python train.py --num_hidden_layers=14 --hidden_size=320 --num_attention_heads=8 --num_key_value_heads=8 --head_dim=64 --intermediate_size=1280 --vocab_size=8192 --hidden_act="tanh_gelu" --norm="layernorm" --norm_place="pre" --norm_eps=1e-05 --positions="rope" --rope_theta=10000.0 --rope_fraction=0.5 --qk_norm=true --attn_scale=0.125 --bias="none" --tie_word_embeddings=false --parallel_block=true --init="normal" --init_std_qkv=0.0412 --init_std_o=0.0326 --init_std_up=0.0412 --init_std_down=0.0 --optimizer="muon_variant" --learning_rate=0.00783 --lr_mult_qkv=0.5 --lr_mult_up=1.08 --lr_mult_down=1.5 --beta1=0.95 --lr_head=0.00469 --warmup_steps=25 --schedule="wsd" --decay_fraction=0.601 --decay_shape="linear" --final_lr_fraction=0.0 --batch_tokens=[16384, 32768, 49152] --max_seq_len=512 --doc_mask=true --train_tokens=398800000 --max_steps=13616 --dataset="wikipedia_en"
MLP neurons of a small language model. Each row is named by its layer, matrix (down: output weights) and neuron, and shows model dimensions 192-287. Each number is 200 + 30 x the weight over its row's rms, rounded and kept within 0 to 999.
A block is one neuron, or neurons of one layer that tend to fire together. Before each block is what it responds to, as a language model described it from the Wikipedia text at the highest values.

Responds to: Auxiliary before predicate
L5.down65,253,172,172,250,221,165,235,211,218,210,229,226,191,174,163,208,140,244,236,177,192,190,202,209,158,167,121,150,216,182,167,225,238,220,227,183,124,177,200,145,198,232,230,165,156,250,216,183,179,249,156,227,176,192,173,212,189,204,196,190,231,146,241,131,206,185,206,155,168,183,195,217,204,234,203,212,145,201,222,249,272,197,181,159,194,172,180,229,216,151,152,178,158,200,217,236
L5.down206,150,233,191,246,162,138,184,224,220,163,203,205,193,180,167,132,142,230,215,254,198,237,207,168,176,167,166,222,242,234,199,171,191,232,198,196,115,205,140,203,194,129,196,193,202,267,230,194,191,157,169,237,195,237,210,174,203,144,170,191,175,233,141,200,173,183,180,150,257,215,162,130,155,250,232,256,215,219,185,203,223,212,165,200,199,242,184,225,210,230,216,228,209,138,163,188
L5.down524,194,221,194,265,224,177,201,188,157,159,200,212,246,239,191,238,241,218,211,189,182,201,173,198,187,191,267,167,189,180,238,204,189,291,229,194,146,197,172,205,256,164,205,197,266,184,231,169,259,211,175,180,223,153,200,210,213,171,225,189,162,195,164,188,207,195,201,252,203,189,158,234,150,215,228,206,226,178,214,184,224,190,216,228,215,216,189,211,185,197,186,177,155,217,244,226
L5.down591,164,221,187,229,211,256,147,167,160,229,172,200,182,212,169,190,190,242,237,218,246,245,202,191,217,201,252,232,194,248,227,184,188,247,233,207,214,213,155,228,197,165,195,175,182,185,184,223,188,186,150,195,207,154,197,208,223,194,190,257,193,220,174,144,239,213,168,170,220,226,209,214,167,202,221,183,252,225,222,184,229,255,184,171,247,201,181,159,174,153,181,230,196,173,208,250
L5.down611,200,170,192,248,179,149,113,147,198,190,170,185,237,212,166,219,236,187,135,236,168,145,243,166,186,173,229,207,201,207,211,208,238,163,167,174,183,168,215,254,220,212,212,228,189,202,233,142,213,224,267,232,186,164,213,166,183,206,182,246,206,239,241,232,199,187,232,220,261,164,188,190,164,159,238,206,203,188,161,131,157,257,142,158,210,224,231,200,187,195,200,266,191,165,179,210
L5.down921,197,211,177,190,165,197,224,223,244,248,164,225,209,263,177,179,205,193,194,208,152,190,234,230,235,188,292,196,143,121,225,231,244,233,226,197,233,219,251,229,192,228,189,246,218,161,167,184,180,143,221,204,204,148,209,207,205,176,172,231,228,233,244,207,144,198,204,159,175,175,217,244,181,202,204,235,229,164,197,182,196,190,164,169,173,218,185,204,220,165,197,198,234,203,209,205
L5.down1082,187,208,209,216,200,150,189,209,170,203,205,170,223,238,235,190,302,230,212,287,206,184,202,181,220,198,210,204,201,192,266,239,249,209,233,232,213,190,166,245,222,196,193,168,181,164,216,164,211,219,174,186,217,160,180,236,207,221,212,227,201,199,196,167,192,200,138,223,271,212,207,220,188,181,190,274,245,157,176,204,205,245,168,185,177,159,196,174,195,214,214,210,207,219,197,218
L5.down1260,184,198,162,192,157,164,188,199,202,181,182,175,188,260,144,228,203,214,234,222,211,214,167,157,247,207,196,187,178,218,220,202,188,170,165,211,171,172,214,207,213,185,115,214,169,210,228,178,199,215,240,233,244,207,117,192,204,174,175,199,177,224,177,206,186,188,235,199,231,150,215,232,155,199,167,195,249,216,213,206,174,207,199,185,148,242,223,207,236,227,182,183,202,141,216,223

Responds to: Mid-digits of historical years
L8.down52,226,161,162,156,186,225,246,203,208,243,200,197,173,199,118,247,214,183,185,257,228,203,175,185,208,167,165,209,186,234,195,168,190,186,179,247,193,241,196,206,193,205,212,148,204,184,224,241,218,220,175,155,233,188,231,178,194,238,206,233,184,196,166,200,174,184,198,255,160,178,216,211,180,201,178,194,203,199,198,214,227,244,208,187,180,194,161,244,203,186,185,180,252,165,215,192
L8.down132,208,207,199,196,197,218,143,198,221,153,183,207,176,129,226,183,188,188,204,137,191,261,240,192,149,200,157,229,203,167,188,227,176,187,177,134,225,208,219,185,198,131,218,199,154,211,179,221,184,199,212,168,239,234,215,193,163,150,208,174,193,207,185,218,184,233,213,253,172,172,241,273,215,216,197,218,221,223,192,187,169,214,183,147,225,256,179,202,252,210,172,183,156,232,205,209
L8.down286,176,177,224,225,234,209,236,203,225,260,223,194,213,223,150,204,197,152,209,227,195,224,191,202,172,197,193,177,209,227,183,231,217,187,142,218,229,232,181,196,134,222,214,185,244,212,199,184,148,217,166,158,176,261,191,230,241,173,193,206,178,202,209,257,171,205,217,154,165,232,214,180,246,182,176,243,235,240,171,152,213,193,261,229,207,227,202,172,209,191,191,197,226,211,213,188
L8.down311,212,200,153,193,158,233,189,192,202,200,215,212,158,218,188,210,172,235,194,216,189,154,213,184,203,210,197,217,226,213,214,183,249,175,238,172,175,275,171,150,202,234,213,131,216,222,172,136,194,178,160,229,165,245,215,227,118,189,246,180,238,229,139,207,129,221,210,156,244,221,240,168,177,211,212,155,244,156,236,252,202,221,229,223,217,210,247,219,210,227,183,210,232,220,273,203
L8.down356,210,174,124,221,214,258,234,184,233,260,231,221,238,243,152,224,134,234,214,231,212,216,204,227,199,205,159,207,222,193,207,209,205,195,268,181,170,201,150,182,213,239,231,226,204,213,229,224,143,202,243,132,195,217,171,171,214,219,223,175,156,170,160,238,185,169,151,217,238,179,218,186,224,191,196,186,140,187,163,186,232,203,177,178,220,231,218,182,216,136,172,142,143,219,191,227
L8.down447,178,217,212,179,251,241,195,188,187,203,243,188,194,252,170,234,205,176,227,196,189,236,171,204,147,174,182,176,186,240,189,214,209,228,186,184,229,237,196,167,181,203,186,170,208,199,193,206,173,201,191,203,239,218,240,214,207,197,254,190,124,223,215,198,244,216,204,217,185,217,210,201,234,198,190,205,168,216,153,261,247,224,146,192,231,261,246,183,193,128,199,231,201,166,168,168
L8.down644,224,200,200,185,175,195,216,211,163,177,154,206,158,212,204,170,159,228,203,174,197,211,238,199,192,205,148,161,194,246,213,181,152,240,263,182,211,174,271,186,196,237,195,194,219,187,187,289,146,199,216,186,201,264,193,170,177,245,224,208,219,160,219,229,203,183,226,215,225,206,184,168,189,241,161,187,193,221,163,173,144,144,208,216,258,196,169,157,138,227,215,231,249,189,233,204
L8.down1155,173,216,159,185,185,181,159,171,191,187,225,229,199,219,171,225,230,128,236,207,192,208,172,231,263,225,197,189,144,224,202,261,186,211,243,192,216,240,192,237,198,237,233,199,157,172,190,216,280,170,190,190,203,152,190,174,205,185,225,174,230,169,189,152,208,174,218,246,234,166,190,202,201,235,180,183,213,222,138,217,120,248,151,230,209,199,257,201,230,145,250,228,217,183,215,222

Responds to: Clause-joining with/while
L5.down48,177,231,251,200,201,251,171,172,222,241,203,219,206,245,218,233,167,199,226,202,170,238,183,227,199,163,209,219,126,205,164,224,175,184,278,210,176,238,217,159,178,267,178,230,193,237,254,214,178,186,240,241,184,200,232,178,203,177,242,244,160,199,195,229,210,252,247,225,210,195,155,241,169,192,199,197,174,186,224,203,220,220,186,151,128,201,143,233,219,258,233,187,183,208,247,240
L5.down212,192,204,267,203,178,187,170,202,191,201,176,186,195,292,172,176,151,193,228,143,151,233,282,213,173,191,264,185,178,206,243,154,231,258,215,191,125,198,203,203,218,234,226,200,209,238,221,226,196,131,213,212,185,199,182,166,216,192,175,199,157,175,177,216,151,231,186,162,233,247,181,246,214,208,155,243,184,215,174,181,215,231,167,205,215,194,193,189,229,222,224,162,200,170,225,228
L5.down684,177,183,213,224,225,191,168,227,196,229,234,239,223,248,201,141,223,172,222,212,241,191,231,230,176,226,87,177,187,244,211,205,211,195,178,221,187,237,216,170,188,243,162,227,214,179,187,204,201,222,241,242,205,201,166,188,248,177,250,218,209,220,148,199,207,202,159,174,177,205,128,122,213,196,149,184,163,182,296,187,204,221,165,194,299,217,213,230,218,196,204,164,216,198,197,175
L5.down722,167,133,196,239,179,199,196,158,149,186,217,191,210,189,268,244,158,207,193,176,227,193,212,236,224,204,249,215,202,190,184,247,235,228,264,243,196,134,195,204,150,158,201,199,243,164,177,197,152,163,167,167,216,161,174,164,153,200,204,207,183,191,192,200,229,224,261,226,166,230,154,249,201,241,169,209,209,185,174,130,215,203,168,158,193,209,143,219,265,220,215,212,220,152,220,238
L5.down845,193,183,228,204,217,209,207,205,168,239,174,200,200,180,184,228,189,263,208,209,218,216,173,195,168,214,103,154,161,196,178,175,191,150,282,176,173,221,204,232,235,189,203,191,188,196,164,185,219,198,151,212,165,176,159,270,239,260,245,192,243,183,209,190,190,260,219,159,147,230,257,203,213,193,237,228,185,170,172,282,214,228,246,180,156,206,215,198,212,210,170,152,182,203,161,214
L5.down898,166,202,187,177,213,173,258,188,221,144,216,193,180,198,173,195,214,161,208,206,133,196,183,171,226,217,163,149,200,259,168,208,209,212,201,235,128,227,220,178,177,194,206,159,173,208,221,244,177,230,145,196,162,172,214,184,224,240,245,195,194,166,200,152,229,227,167,184,164,189,221,184,211,224,155,193,233,200,188,213,212,180,176,220,175,179,196,176,162,212,208,186,213,214,231,229
L5.down914,235,247,210,183,260,180,170,219,249,199,163,176,213,200,190,189,213,220,223,149,168,187,272,188,181,147,250,206,238,177,233,243,165,173,216,183,154,156,247,194,198,232,171,185,188,243,155,183,194,204,182,239,224,190,207,206,171,237,219,183,216,302,204,226,192,216,229,221,179,156,192,171,220,235,137,231,177,137,193,224,217,195,179,250,157,217,207,253,193,214,201,190,260,198,217,180
L5.down1171,195,205,238,206,185,198,255,169,157,208,163,179,209,213,178,241,155,203,236,197,187,237,224,218,139,233,221,191,199,199,179,211,177,225,187,137,173,219,190,164,234,136,181,188,227,219,224,185,197,242,193,207,198,200,165,197,243,221,205,232,176,215,144,191,175,221,239,201,218,222,199,176,249,158,201,145,191,182,177,175,102,191,177,213,215,244,210,185,203,225,210,176,202,179,143,145

Responds to: Connectives and discourse adverbs
L8.down375,225,212,208,183,192,187,220,150,233,157,175,186,201,270,227,216,254,204,216,142,209,186,216,223,219,236,223,156,136,225,217,241,192,219,220,217,209,200,204,248,186,234,195,146,207,178,275,166,211,182,194,156,193,237,204,211,222,216,211,232,213,197,218,213,193,270,109,211,225,166,236,193,167,266,172,239,186,217,189,228,162,170,239,232,183,212,196,207,235,208,233,190,223,193,211,164
L8.down406,143,204,259,203,157,188,182,193,187,192,207,185,180,231,187,183,224,167,185,254,201,219,216,163,180,203,240,157,178,207,235,220,186,122,212,227,170,191,241,227,206,217,246,189,210,185,220,233,204,254,150,193,194,176,186,175,215,248,236,219,221,237,231,125,203,177,198,215,170,183,167,161,205,153,169,213,239,167,235,234,217,220,204,209,220,182,221,201,207,204,220,195,182,264,166,180
L8.down471,258,202,238,190,187,199,210,233,225,201,192,165,204,185,205,189,197,167,197,206,164,207,244,160,179,194,264,260,182,246,207,191,212,245,223,218,194,195,203,260,141,201,213,195,187,151,221,194,196,212,206,191,174,210,225,262,254,177,217,239,229,172,242,226,249,153,174,225,166,137,191,166,265,239,134,222,233,245,228,171,162,263,244,181,235,218,254,182,204,236,228,215,195,160,243,184
L8.down747,200,243,214,203,214,174,161,181,163,198,203,185,234,196,159,242,230,245,217,134,179,199,226,256,196,153,117,179,193,235,193,212,199,246,196,201,258,201,205,170,215,191,179,210,208,192,236,216,155,174,227,174,219,237,226,192,111,230,173,165,238,200,222,204,223,232,195,243,170,217,218,184,135,156,169,185,185,234,211,232,186,203,224,217,174,139,268,207,258,196,254,180,209,220,246,233
L8.down808,245,187,162,241,252,179,232,247,193,209,227,208,226,200,198,238,197,253,163,117,187,205,237,176,209,168,160,201,153,188,231,221,196,225,241,215,205,234,182,193,197,188,132,264,179,216,178,214,154,195,192,168,192,203,249,169,195,200,213,206,256,173,208,217,279,182,211,237,183,229,194,225,227,168,205,207,106,234,171,181,228,188,233,162,183,221,207,156,202,227,203,195,222,227,176,192
L8.down999,243,213,213,209,183,246,199,199,202,190,199,247,184,199,172,169,187,214,222,177,158,151,222,205,213,210,204,200,166,212,194,179,191,191,124,191,150,172,239,217,194,208,194,207,220,231,240,198,232,169,181,166,241,222,243,260,148,183,229,257,199,170,189,205,212,265,201,166,218,172,172,228,266,253,160,168,233,240,203,235,239,192,164,218,182,242,213,125,215,198,263,199,185,212,265,249
L8.down1009,210,160,237,229,185,111,197,214,216,185,239,181,162,242,208,206,227,188,205,184,126,185,175,209,229,175,228,161,227,211,190,188,208,273,237,192,191,241,230,197,203,240,211,232,169,190,212,159,178,188,176,201,198,167,212,195,131,207,187,215,177,201,150,188,229,230,154,224,246,255,185,219,173,187,146,194,192,167,256,196,220,218,159,202,221,226,220,196,204,214,237,145,178,183,192,199
L8.down1175,186,177,244,169,193,161,192,279,237,160,160,205,194,211,166,220,204,263,156,191,196,186,237,176,166,214,157,218,102,238,265,224,196,193,233,197,184,224,202,279,230,233,177,196,219,192,253,230,263,147,209,215,186,230,210,147,181,171,213,239,187,164,195,198,262,157,198,202,221,203,237,202,184,206,146,205,242,166,230,181,150,264,202,178,183,216,185,228,193,197,213,222,175,214,187,232

Responds to: Year digits, function words
L8.down87,223,211,240,214,195,222,228,185,259,175,211,244,235,151,199,190,237,198,208,195,189,191,180,206,194,192,242,192,134,180,222,196,200,253,230,207,167,139,223,210,190,234,207,242,210,164,207,261,180,252,155,174,186,148,190,165,178,236,212,248,221,224,195,152,203,173,179,184,205,184,209,202,191,185,176,212,166,212,204,159,210,167,191,235,167,167,220,221,179,192,181,196,211,207,184,234
L8.down121,191,222,261,206,209,172,180,201,202,182,206,255,235,186,167,231,193,206,225,227,149,220,200,184,179,211,140,223,216,169,210,227,204,264,213,205,120,224,175,161,218,167,171,232,164,198,235,197,242,215,184,167,154,172,176,197,204,232,233,245,223,204,166,225,254,192,225,207,159,186,208,235,189,194,135,179,164,219,226,179,249,202,199,233,183,190,201,198,169,230,168,199,194,168,197,196
L8.down336,201,175,195,198,250,205,206,185,231,129,239,218,219,221,214,172,198,259,239,215,226,191,193,191,201,181,178,242,216,204,203,202,219,230,253,201,203,187,181,232,193,188,189,257,171,206,205,164,241,202,184,218,187,174,195,179,140,233,181,263,202,212,234,187,217,198,187,207,233,210,215,197,184,229,155,163,219,269,232,140,196,220,194,206,177,166,245,191,181,192,180,168,238,183,206,299
L8.down389,191,218,151,218,200,177,200,179,205,204,186,144,177,148,206,262,203,229,244,185,234,176,184,238,251,220,125,228,187,221,119,180,235,204,248,237,229,175,195,180,206,224,202,230,195,181,175,175,249,239,190,252,279,121,220,214,191,176,207,196,166,178,226,158,252,145,230,194,215,178,170,171,244,218,195,151,182,284,260,297,185,253,221,216,180,197,204,188,297,167,245,210,166,201,184,192
L8.down413,180,200,168,155,207,220,267,161,182,212,322,187,180,238,210,240,177,194,236,202,184,264,198,194,214,217,158,201,180,213,227,172,220,204,162,247,205,215,198,181,199,202,180,213,191,214,188,209,190,213,240,237,187,147,193,202,177,180,164,224,242,190,184,187,189,223,178,185,171,203,162,246,196,236,224,206,208,198,225,168,195,202,226,206,222,228,215,178,274,191,215,165,213,185,253,179
L8.down858,192,218,193,232,204,201,197,165,149,224,174,207,114,194,215,185,225,226,241,178,202,218,207,221,166,188,225,138,201,199,158,189,183,170,211,197,207,235,192,176,223,172,224,186,225,244,207,182,159,244,204,209,217,222,250,203,144,230,185,202,221,209,192,203,207,196,220,161,200,137,132,195,221,190,194,175,180,149,185,168,163,238,202,255,164,184,238,153,263,248,208,208,206,248,201,211
L8.down1012,221,214,223,202,168,247,203,176,177,207,249,248,197,171,186,161,193,208,267,221,213,275,191,150,172,184,245,210,166,237,245,170,193,254,194,256,193,217,224,170,174,231,220,203,191,158,178,169,165,210,204,226,163,188,212,233,241,259,186,187,172,182,145,185,144,244,238,185,146,195,182,175,215,210,266,205,200,130,207,221,226,206,175,233,206,231,166,245,224,192,220,211,197,186,200,232
L8.down1034,156,197,225,245,237,204,171,160,181,202,201,149,139,184,219,217,192,230,187,208,198,242,192,217,202,181,145,192,181,186,187,163,162,220,254,228,229,214,177,177,178,166,194,172,183,164,228,206,151,207,163,177,194,163,269,151,180,209,181,200,216,152,220,153,283,241,226,201,202,233,199,188,195,169,203,165,165,146,195,212,180,180,155,157,196,205,160,195,145,179,221,250,160,190,233,219

Responds to: Abstract noun suffixes
L5.down184,236,236,237,203,204,152,222,217,204,159,176,197,204,168,193,219,244,218,213,227,214,265,181,149,193,201,192,192,208,200,208,243,188,221,207,177,207,242,249,229,196,190,152,173,164,217,158,218,215,167,153,181,245,182,179,212,241,225,194,185,210,207,179,204,202,238,228,195,152,198,204,247,230,181,212,178,252,213,190,232,158,202,187,192,207,207,201,157,245,179,167,168,139,184,171,194
L5.down259,167,181,190,228,204,156,211,174,166,209,196,206,141,218,225,192,177,173,216,225,193,211,204,182,216,224,191,152,194,184,140,167,225,211,203,233,190,180,219,238,216,158,195,189,179,205,186,213,171,177,241,210,230,189,214,230,237,203,181,173,230,157,222,187,236,217,245,241,203,172,238,253,254,252,253,248,215,250,161,150,154,196,224,130,197,212,197,206,243,192,239,187,193,213,224,208
L5.down800,216,191,232,167,195,263,172,192,159,204,179,210,185,221,202,224,242,210,128,179,189,196,191,215,234,242,244,153,207,168,193,199,189,212,208,216,202,225,223,159,185,239,198,215,254,264,209,230,223,257,232,189,132,223,223,258,154,149,189,227,222,234,173,195,146,155,213,156,195,231,146,179,162,216,211,296,180,128,221,199,211,233,219,161,219,181,217,234,175,230,209,209,170,201,202,208
L5.down811,186,232,279,187,172,185,193,171,189,248,185,176,201,218,192,199,234,206,228,177,275,205,195,187,171,224,166,186,202,250,163,218,241,153,226,172,220,175,245,177,214,211,162,218,187,176,185,212,182,174,204,188,189,196,212,166,203,239,222,201,117,186,184,202,220,187,205,240,174,200,191,195,192,194,233,251,207,175,217,217,215,158,190,190,216,203,213,227,170,209,226,219,212,243,192,165
L5.down947,163,210,158,267,180,223,192,207,206,216,221,217,245,208,270,197,168,191,204,200,218,227,223,193,194,221,187,206,189,263,196,175,240,233,170,224,204,240,181,201,159,252,235,195,196,231,254,163,214,148,208,252,226,153,159,182,201,156,224,225,137,214,136,239,157,240,196,183,132,231,198,226,158,206,168,191,237,177,183,194,214,203,227,265,206,219,111,237,170,201,178,162,260,218,185,200
L5.down1131,213,171,226,174,221,226,217,192,165,204,160,207,198,188,237,209,218,190,169,237,219,147,230,247,240,191,197,196,211,167,199,212,225,226,224,197,227,165,212,213,213,200,179,241,214,181,193,202,215,210,207,205,205,198,213,175,237,219,154,194,165,251,207,265,221,228,214,177,207,194,205,163,209,198,159,190,205,190,155,169,210,221,184,165,171,217,226,225,233,222,210,247,163,204,186,162
L5.down1154,188,229,194,217,192,212,234,226,204,222,160,170,201,204,242,254,227,226,191,179,178,217,180,231,205,187,223,180,166,199,229,218,222,222,242,184,230,190,248,252,195,213,222,215,240,196,235,181,208,194,226,209,238,191,227,221,180,166,228,189,153,201,187,213,179,139,170,209,183,210,218,191,203,234,232,236,239,191,112,198,152,202,201,210,170,230,181,207,249,161,203,256,239,164,214,228
L5.down1271,221,171,204,262,163,162,208,233,238,181,236,235,220,156,241,216,163,186,192,185,197,270,181,210,216,244,185,177,203,166,228,254,209,201,243,147,130,268,162,216,208,201,240,184,207,229,260,204,245,205,201,247,253,202,179,162,194,187,192,164,169,154,202,231,224,250,197,230,205,199,198,234,151,171,242,200,223,180,209,163,178,205,201,193,152,203,209,204,209,216,196,211,216,251,238,183

Responds to: Years in biographical dates
L5.down343,147,244,187,192,176,189,205,153,170,169,180,227,202,236,240,184,187,158,222,208,205,207,189,221,196,171,162,201,173,230,207,253,145,185,189,214,194,193,197,201,248,241,229,220,187,190,226,206,209,169,235,233,198,194,196,192,161,137,217,217,201,220,224,212,150,158,194,196,245,223,178,150,244,208,203,212,172,167,181,212,223,258,151,209,146,180,214,254,182,191,179,181,183,213,160,198
L5.down434,212,175,248,182,189,211,202,191,160,137,205,167,213,131,221,215,157,180,247,214,107,159,122,180,159,193,284,219,205,222,228,220,225,178,206,179,188,168,268,215,193,160,194,213,178,194,235,204,228,211,179,235,258,247,232,208,208,183,208,225,202,170,226,157,194,183,177,249,195,162,145,235,226,189,221,203,240,257,181,189,229,214,186,221,234,249,207,184,185,180,164,216,188,164,243,276
L5.down487,186,179,197,192,235,144,210,162,196,234,217,181,206,202,231,213,173,199,180,116,148,133,213,198,210,229,272,175,221,232,207,177,180,182,198,210,222,190,221,158,179,212,196,194,155,218,268,204,259,203,146,198,223,209,184,202,188,237,206,239,144,199,207,228,196,171,169,212,204,235,121,153,233,243,232,267,177,221,226,233,217,170,193,192,175,208,196,184,178,195,211,181,211,234,204,206
L5.down780,241,188,199,208,211,186,190,193,228,212,217,187,146,208,202,218,185,199,226,233,226,175,140,245,191,224,154,190,263,194,185,143,254,185,182,215,186,187,232,166,228,189,220,144,214,173,215,198,204,187,189,199,163,198,176,271,187,240,219,181,158,193,205,252,118,216,214,128,188,206,216,215,171,188,167,241,209,195,225,227,178,204,223,245,202,182,236,216,197,206,210,173,189,177,244,199
L5.down854,184,243,193,185,201,155,204,199,195,239,185,126,146,244,157,230,131,228,220,211,189,239,170,209,225,216,196,247,213,235,169,153,234,175,198,195,161,241,197,185,200,112,176,196,168,180,172,201,237,192,169,228,182,231,263,229,221,203,244,168,258,224,230,203,231,216,213,177,235,249,131,204,188,175,189,160,192,203,212,237,202,263,202,221,179,198,219,173,208,232,208,150,186,199,169,173
L5.down896,202,202,178,203,174,191,222,171,216,182,189,199,214,186,201,157,206,192,226,170,188,191,201,251,214,229,218,146,193,180,220,203,235,212,224,273,202,205,156,235,199,150,207,206,254,204,201,216,208,239,202,160,221,165,191,218,218,220,226,189,222,238,213,183,151,149,106,232,174,223,157,218,197,178,147,234,249,220,177,207,215,198,159,242,202,188,153,129,222,228,153,185,222,179,218,179
L5.down1027,184,194,212,196,214,184,185,174,191,164,175,252,225,232,214,258,151,167,227,171,242,226,163,236,244,159,133,202,179,219,250,206,155,180,229,220,171,206,196,232,215,199,153,168,203,234,232,206,208,195,180,243,204,198,173,188,218,202,226,203,225,199,183,247,178,210,243,209,174,197,208,281,178,208,238,198,232,263,216,186,231,188,180,234,157,209,235,213,246,226,211,176,184,185,203,190
L5.down1066,210,178,235,171,175,212,226,165,252,218,259,220,197,236,227,189,172,193,177,171,209,253,118,238,209,223,82,214,201,152,185,252,191,143,245,197,177,215,192,171,170,246,190,175,178,165,214,215,258,194,189,221,204,166,243,210,183,239,150,197,247,190,234,179,183,155,186,173,184,183,190,223,245,167,181,226,187,290,249,191,194,194,209,192,187,202,161,210,180,223,232,155,206,211,192,198

Responds to: Event and period nouns
L8.down8,212,163,206,199,158,218,192,192,152,234,244,139,200,151,149,251,245,201,199,189,149,218,207,185,185,226,202,226,202,256,200,221,202,236,179,189,169,222,224,269,199,194,198,226,191,222,208,157,217,191,232,140,211,152,185,179,227,225,253,141,180,222,250,220,203,169,175,182,202,236,219,213,112,191,212,154,287,190,196,260,210,213,173,218,210,187,182,218,256,156,146,237,197,204,206,172
L8.down418,209,196,194,239,191,215,207,200,201,148,249,269,197,195,189,148,211,199,216,157,183,207,197,245,186,153,231,159,168,216,230,178,231,191,210,223,166,271,198,207,179,222,245,233,224,201,215,227,193,238,218,208,170,133,138,192,207,227,201,222,149,218,181,187,176,219,222,116,192,168,164,195,171,211,206,176,194,188,195,198,222,185,230,207,147,153,237,257,199,191,172,210,222,257,209,237
L8.down465,210,228,184,197,205,208,229,218,192,189,205,204,203,175,221,213,210,204,185,125,212,251,200,157,163,192,121,182,160,179,227,127,244,181,220,246,191,192,209,209,159,189,269,231,233,191,254,261,195,164,146,172,187,154,215,179,182,145,172,212,187,191,188,161,158,203,172,210,160,180,233,191,228,237,251,200,156,219,209,200,150,169,156,231,210,182,231,176,154,212,247,214,238,231,177,200
L8.down581,202,209,197,174,229,250,185,223,178,135,222,209,211,173,175,252,214,198,214,210,167,257,193,254,196,178,220,206,225,202,255,199,224,173,167,160,175,167,232,162,239,152,263,234,173,196,264,198,165,136,207,203,242,231,166,234,174,177,225,203,177,156,217,187,253,212,172,219,253,187,170,207,190,182,209,171,158,166,220,201,235,211,175,179,161,183,159,173,191,196,228,208,210,225,173,235
L8.down848,181,205,173,229,214,197,218,220,225,208,144,240,205,173,222,188,187,243,199,193,180,174,182,212,195,190,186,178,201,190,218,213,200,263,214,160,214,215,192,204,164,190,195,178,179,236,219,177,207,207,209,173,233,162,234,207,230,232,219,151,160,181,213,155,178,232,211,193,159,202,170,176,213,221,190,175,187,165,236,219,225,228,218,216,232,180,144,219,193,224,256,198,233,200,174,178
L8.down866,189,204,164,227,229,211,216,192,243,212,217,212,195,198,191,198,162,158,165,172,164,227,179,157,198,217,196,192,201,189,284,143,205,224,134,249,218,249,176,239,210,269,221,169,210,269,231,245,207,205,134,165,195,163,177,204,226,188,217,184,224,219,193,168,237,225,222,186,200,148,171,212,228,146,205,183,114,228,195,225,146,189,176,157,213,176,160,196,173,161,226,225,231,216,201,226
L8.down1019,212,216,177,214,209,210,182,244,185,196,220,222,246,207,143,188,226,189,184,183,213,185,241,177,175,173,215,149,141,233,195,218,195,291,200,196,172,223,221,155,186,270,224,225,226,217,201,215,180,233,181,242,254,225,212,210,223,213,181,188,191,202,205,228,270,175,164,199,218,189,163,180,204,205,229,192,190,173,171,243,221,196,229,182,217,125,221,178,176,158,203,200,216,196,200,180
L8.down1021,220,149,254,201,223,191,226,195,160,162,193,207,224,162,240,166,220,214,210,161,227,177,224,167,137,188,122,244,165,227,227,178,212,198,200,199,220,108,212,158,197,208,213,224,211,258,214,188,240,225,245,194,175,230,203,190,201,173,180,194,194,154,227,185,170,151,202,203,235,193,247,193,193,237,191,168,230,170,204,185,245,188,211,176,173,189,231,200,196,239,195,230,217,256,219,199

Responds to: List-joining conjunctions
L7.down1123,178,188,144,172,174,168,162,179,177,204,214,218,235,224,240,182,199,168,210,193,191,135,211,262,156,181,280,205,201,168,194,220,171,261,189,180,169,180,173,174,210,224,241,256,222,194,289,140,240,192,253,176,141,195,199,192,204,239,215,204,189,182,211,231,222,173,155,194,179,211,172,208,199,219,182,235,188,219,209,147,223,215,173,211,237,206,187,187,220,198,249,216,200,209,210,185

Responds to: Decade digit in years
L7.down669,230,204,216,207,231,200,212,175,242,218,199,173,233,204,242,207,161,196,269,206,193,251,213,204,249,200,155,215,143,205,144,222,215,187,208,178,227,149,228,210,174,151,208,221,196,203,215,204,250,181,204,193,238,195,265,233,171,271,181,209,167,217,267,221,171,162,150,148,189,191,233,188,148,179,207,218,185,183,201,146,222,228,185,204,210,194,192,166,236,180,245,198,226,205,242,164

Responds to: Prepositional-phrase noun completions
L7.down679,156,205,200,224,214,140,182,225,173,145,214,222,193,192,201,253,223,199,201,167,155,174,242,214,182,211,147,228,174,202,207,194,188,225,255,171,189,218,198,210,162,210,150,214,164,226,264,216,186,179,223,190,202,178,197,204,213,160,246,154,183,219,161,221,229,204,206,215,199,205,175,236,235,203,184,232,237,208,139,243,178,171,204,205,200,195,217,202,236,169,214,217,170,156,174,215